Part of a small language model's weights.
Architecture: LayerNorm before each block, rotary positions, biases, untied embeddings.
MLP neurons of a small language model. Each row is named by its layer, matrix (down: output weights) and neuron, and shows model dimensions 48-143. Each number is 50 + 10 x the weight over its row's rms, rounded and kept within 0 to 99.
After each neuron's rows, "fires before" lists the tokens most often just after its 100 highest values on Wikipedia text that the model never trained on.

L5.down179:43 52 79 38 59 49 68 44 35 37 52 44 61 55 62 40 37 47 51 34 66 44 56 57 79 57 39 56 62 35 56 43 61 27 47 49 41 52 61 48 44 53 63 36 66 57 57 52 52 47 54 63 45 39 54 47 76 49 55 29 45 65 58 43 49 66 57 53 50 74 43 59 49 29 41 34 39 57 57 39 70 50 59 48 36 56 53 53 45 57 53 49 45 69 32 48
fires before: "\n", "ed", "es", "er"

L4.down11:52 41 59 41 59 38 48 39 45 54 54 60 43 55 60 36 35 44 70 59 48 55 40 51 55 50 33 42 50 47 52 48 38 53 47 54 51 41 51 59 54 53 41 49 34 51 36 53 53 46 55 63 45 57 55 66 40 63 44 47 41 60 56 52 61 49 49 34 41 53 56 53 45 46 39 65 43 44 55 70 54 78 56 50 52 37 38 49 65 75 46 69 60 50 17 49
fires before: " |", "==", "0", "9", " of", "6"

L9.down501:47 55 61 40 56 55 43 50 37 54 39 50 32 68 60 49 47 56 38 54 39 61 59 51 42 36 56 33 32 59 43 57 49 53 50 33 68 65 54 52 48 53 60 41 64 59 49 73 44 40 60 73 50 37 36 39 54 52 51 47 60 70 43 52 56 50 50 53 40 50 37 51 33 33 46 46 50 51 47 29 64 56 36 26 47 31 44 43 58 62 38 54 44 66 56 48
fires before: " |", ":"

L7.down236:54 32 56 36 50 65 55 60 55 39 46 59 46 56 47 54 38 55 64 44 51 32 46 55 48 62 70 32 42 54 61 40 55 43 61 58 48 57 52 46 65 53 61 53 45 47 44 51 52 52 42 54 47 51 28 65 60 38 57 50 47 48 61 42 49 54 59 44 40 63 47 50 41 55 61 62 44 55 51 54 49 61 70 47 58 51 46 47 61 40 57 35 55 55 48 40
fires before: ";", " |", " def"

L8.down326:41 46 52 47 50 45 44 50 41 61 70 60 55 49 63 55 46 57 47 50 47 56 31 30 33 48 63 72 38 37 57 66 42 66 63 58 64 57 65 50 36 38 44 52 40 48 58 43 60 40 51 76 55 58 41 17 47 51 45 61 38 64 51 58 49 31 41 32 36 46 46 46 42 47 59 42 64 68 49 56 56 55 54 41 68 47 36 51 59 33 42 48 52 63 64 63
fires before: " |", ":", " season", " to"

L7.down972:50 55 54 72 45 47 41 56 44 49 50 48 44 38 54 68 39 51 52 73 31 23 55 46 56 57 53 49 50 36 57 57 62 45 46 55 54 48 42 47 43 45 54 55 73 53 51 56 60 36 55 39 51 49 65 52 54 60 44 42 46 51 39 56 44 55 44 38 53 31 32 72 39 42 47 54 47 31 50 78 49 48 50 49 50 41 54 67 50 48 30 51 46 55 49 36
fires before: " (", ")", "T", "ist"

L9.down519:42 64 66 44 58 38 55 39 58 58 49 65 23 39 60 51 28 46 51 41 63 54 66 46 43 57 47 39 54 57 25 42 56 52 39 28 53 54 48 45 50 41 45 61 52 37 37 62 37 27 59 59 46 56 38 87 40 48 43 45 56 61 56 43 64 45 39 35 50 38 50 43 46 44 57 60 50 62 53 50 49 57 38 59 62 65 56 43 66 53 48 40 50 43 38 50
fires before: " |", ":", "@", "°", "."

L9.down256:44 37 54 67 59 47 54 62 54 39 49 57 48 36 55 43 55 57 35 52 40 61 40 71 54 62 49 54 64 57 59 47 48 33 55 69 70 46 47 35 69 48 56 45 51 56 35 46 53 47 48 53 37 50 56 19 57 55 46 50 50 50 37 52 43 64 43 55 34 59 50 51 45 49 39 46 50 50 61 65 49 46 38 47 48 54 55 70 58 53 65 53 46 49 38 50
fires before: " |", " ("

L5.down535:59 58 54 57 48 38 55 47 37 58 42 48 43 46 56 61 56 58 56 55 49 43 49 45 56 62 61 48 52 45 50 45 40 37 39 44 31 46 51 55 42 60 50 46 44 47 70 67 41 55 39 32 53 49 56 40 40 42 44 61 53 66 59 48 54 34 41 47 53 69 45 50 52 69 56 61 54 49 40 51 67 52 51 60 65 51 42 49 37 62 44 29 59 48 58 48
fires before: " |", " (", " place", ")"

L4.down168:51 59 52 51 54 55 58 56 39 53 62 46 46 31 59 40 47 50 45 42 50 39 43 57 58 45 47 51 39 59 59 48 66 68 53 56 58 57 46 32 48 48 48 63 66 41 44 50 69 64 44 62 72 38 37 39 52 53 63 42 47 39 56 57 48 49 38 41 45 57 61 53 53 55 50 61 35 48 47 39 58 31 41 49 40 42 66 56 39 47 40 59 38 59 49 57
fires before: " |", " in", " of"

L5.down85:51 44 67 51 52 52 38 47 48 52 44 61 40 47 63 60 67 64 37 50 47 35 43 50 48 43 50 71 50 57 54 58 55 58 47 62 40 52 56 35 39 34 44 56 50 34 46 52 57 47 62 43 51 39 53 28 47 56 36 49 58 52 67 48 51 63 50 66 55 53 61 66 63 44 56 58 73 53 29 42 54 60 52 50 65 49 32 62 45 59 54 40 52 53 49 60
fires before: ")", " (", " a", " (3"

L8.down120:35 50 75 60 45 51 38 55 59 33 48 49 39 34 57 46 36 57 34 53 60 22 70 46 59 45 41 56 41 42 39 58 56 63 60 45 39 49 64 34 36 54 31 50 44 56 62 69 52 54 57 40 47 56 46 47 61 61 44 50 36 43 54 59 60 68 39 54 48 51 33 51 44 47 41 40 63 62 57 50 45 63 62 72 54 58 57 41 58 56 42 42 56 51 46 58
fires before: " |", "\n", "%"

L5.down806:28 42 44 58 38 53 58 60 52 58 36 40 52 51 46 46 67 47 70 53 58 67 43 52 45 43 48 41 43 52 47 44 41 57 34 54 60 28 60 38 67 40 52 45 66 64 49 49 54 61 45 56 63 35 45 27 50 43 48 35 31 55 44 41 43 59 37 50 50 48 63 39 30 54 56 53 46 52 47 72 51 55 52 42 29 42 54 49 38 42 30 63 50 51 56 47
fires before: " |", "–2", "00"

L9.down364:39 43 64 47 41 74 56 65 52 56 64 55 57 29 64 38 62 58 59 56 65 58 53 44 50 42 33 53 39 41 47 42 53 53 59 52 54 42 34 64 61 50 55 46 45 52 39 47 48 40 38 51 45 69 54 54 50 51 27 59 40 41 46 43 63 48 51 51 65 55 57 53 60 49 60 52 49 49 40 41 66 50 54 34 42 60 61 61 62 44 46 41 43 58 57 41
fires before: " |", "ide", ";", "t", "s"

L4.down500:49 22 53 71 51 51 55 45 51 48 23 57 41 43 56 70 53 59 60 37 63 42 53 67 41 47 62 61 61 38 62 65 53 66 49 52 61 45 58 50 36 51 44 61 40 42 39 52 38 66 36 48 68 63 39 44 47 51 26 54 59 56 66 49 61 59 68 58 56 53 28 62 55 56 39 42 51 58 39 37 64 68 56 47 63 48 45 60 37 54 57 33 42 33 54 61
fires before: " |", "ician", ":", "ical", "\n"

L4.down819:48 52 59 46 53 68 44 41 21 49 67 45 47 47 48 65 54 66 71 41 45 42 51 39 50 57 27 51 47 44 37 70 33 33 46 56 52 57 68 47 39 58 67 58 44 58 53 46 53 56 39 50 66 53 67 26 47 31 63 45 41 56 63 38 27 46 43 59 50 52 40 53 54 32 47 49 33 56 47 70 38 68 35 52 41 49 74 53 34 60 57 50 41 51 38 49
fires before: " |", "al", "ional", ":", "==", " in"

L9.down647:76 55 38 57 57 39 49 65 49 36 49 54 51 33 41 56 39 48 66 52 43 65 43 55 31 39 65 56 49 44 46 50 32 46 42 41 56 48 46 71 43 46 54 61 49 50 43 44 47 57 45 39 39 34 52 56 66 31 38 47 55 56 49 47 51 56 48 32 42 46 68 51 51 58 48 66 52 52 52 58 54 28 38 35 37 44 46 43 31 39 33 61 49 40 58 51
fires before: " |", "ation", "A"

L9.down767:52 45 55 59 42 58 45 42 58 44 37 61 37 46 47 54 51 36 58 47 54 51 48 33 43 49 60 47 45 72 53 56 50 55 45 54 61 57 58 51 65 60 51 49 41 45 45 36 52 38 62 58 65 52 56 48 55 53 32 56 46 25 60 36 55 50 39 36 43 29 45 46 55 39 49 56 56 53 45 52 27 58 53 55 40 35 49 60 49 56 33 43 48 43 52 47
fires before: " |", "."

L4.down792:45 42 65 54 52 53 37 48 57 49 49 42 52 44 68 28 49 59 43 38 42 48 61 65 51 22 71 58 48 49 38 63 39 51 53 47 48 55 45 28 34 41 57 57 48 57 53 25 43 41 58 51 39 50 52 67 49 43 48 33 34 72 56 50 52 41 61 55 34 30 62 55 50 54 66 40 55 54 49 41 46 31 26 43 49 48 50 50 44 27 54 45 54 45 56 66
fires before: "\n", " The", ".", " of", " He", " After"

L7.down935:71 43 46 51 42 52 51 48 48 65 48 64 33 52 52 43 53 49 44 55 37 41 41 41 68 50 49 51 64 51 37 40 50 57 45 82 61 52 48 51 51 55 63 64 56 51 54 43 60 39 37 44 27 43 54 55 43 59 30 49 40 51 61 64 64 51 44 54 40 42 27 52 61 51 80 62 52 36 55 61 56 52 54 55 43 62 34 56 32 54 31 45 70 48 57 50
fires before: " |", "%", ")", "ec"

L4.down437:35 45 54 43 47 37 47 50 67 34 53 55 44 42 59 44 42 43 63 42 41 38 27 56 49 40 28 38 52 46 56 38 53 59 56 70 39 26 44 48 62 50 36 39 51 57 56 66 49 63 63 56 62 48 61 47 54 45 48 58 40 60 52 42 54 55 50 52 40 40 46 48 43 41 42 44 62 62 54 64 50 32 68 56 48 30 39 47 59 65 61 71 65 39 49 50
fires before: "\n", "ed", ")", " |"

L7.down531:51 41 60 48 36 41 38 53 47 56 39 63 64 45 52 42 60 44 64 44 32 60 51 43 41 62 61 49 43 39 75 44 58 57 45 58 52 39 53 42 57 49 53 39 46 59 22 43 61 41 39 33 41 64 45 49 25 40 56 60 44 46 53 51 38 49 50 43 36 58 52 47 56 55 35 30 54 54 38 49 34 38 37 47 44 45 54 62 33 65 57 49 58 71 37 67
fires before: "\n", "i", "a", "ific", "p", "an"

L9.down90:60 41 55 49 47 53 52 57 55 58 62 54 48 41 48 46 63 58 50 44 52 60 65 35 45 51 42 51 50 69 50 48 46 43 67 61 37 65 51 59 67 48 52 45 42 35 24 55 24 49 52 40 51 44 50 77 49 61 50 47 52 54 52 56 47 50 49 56 55 51 50 55 55 48 34 53 60 56 53 53 35 62 34 48 51 49 50 42 46 63 27 54 52 42 63 58
fires before: "\n", "od", "les", "s", "p"

L4.down381:49 50 60 52 37 53 47 47 42 46 31 39 64 58 51 76 38 60 61 47 62 48 41 61 47 35 48 40 63 54 50 60 60 62 45 60 54 45 37 55 42 60 48 53 44 60 46 72 46 43 57 76 59 58 56 26 57 46 52 55 53 56 63 51 43 47 42 34 49 57 62 39 63 45 45 57 50 54 48 43 60 61 64 49 50 29 53 46 54 60 43 33 43 49 71 47
fires before: " |", ";", " the", " of", "ional"

L4.down118:50 61 33 39 28 59 49 46 55 55 43 62 46 58 56 51 50 54 40 59 46 49 59 62 46 41 47 50 48 44 63 76 55 63 46 35 68 65 47 45 50 52 36 58 32 42 48 48 48 29 53 53 41 68 42 58 54 60 37 42 47 53 47 40 43 57 78 64 63 60 62 53 52 36 60 46 61 55 34 54 51 57 50 42 34 41 58 52 34 35 38 49 43 67 45 49
fires before: "s", " of", ",", ".", " in", "s,"

L5.down1001:57 54 40 34 44 46 20 61 41 60 39 52 52 48 52 60 53 60 55 56 41 46 43 39 72 53 46 45 48 29 62 45 51 53 64 28 49 43 57 49 31 47 40 38 51 55 46 57 58 40 47 58 41 65 58 28 44 43 51 43 49 35 61 49 61 52 65 76 58 50 60 42 47 57 49 56 51 50 58 43 50 59 36 56 58 47 55 38 55 59 55 53 50 47 41 42
fires before: " place", ")", "4", "2"

L5.down202:40 51 47 63 43 59 36 53 46 66 47 30 63 61 54 44 56 37 38 53 40 42 51 67 43 63 51 59 62 42 43 40 46 30 52 49 51 51 40 54 64 72 53 69 49 43 44 61 41 46 62 36 48 40 80 39 32 49 68 64 37 60 33 48 53 37 38 36 61 48 44 50 48 54 29 47 54 53 54 56 75 44 40 65 55 54 46 56 34 75 39 45 50 44 61 71
fires before: " |", "–1"

L5.down745:46 75 40 64 47 38 51 47 38 41 41 52 49 46 35 52 38 40 63 54 47 50 67 48 64 51 52 66 56 49 48 63 44 52 56 41 56 49 59 47 47 56 37 53 37 44 55 46 56 35 52 41 52 27 41 32 42 47 54 39 64 58 45 36 41 44 35 41 52 49 54 39 60 52 51 50 28 42 62 35 42 47 44 50 37 28 68 46 58 43 34 56 51 54 35 40
fires before: " |", ".6", ".7", " (", ";"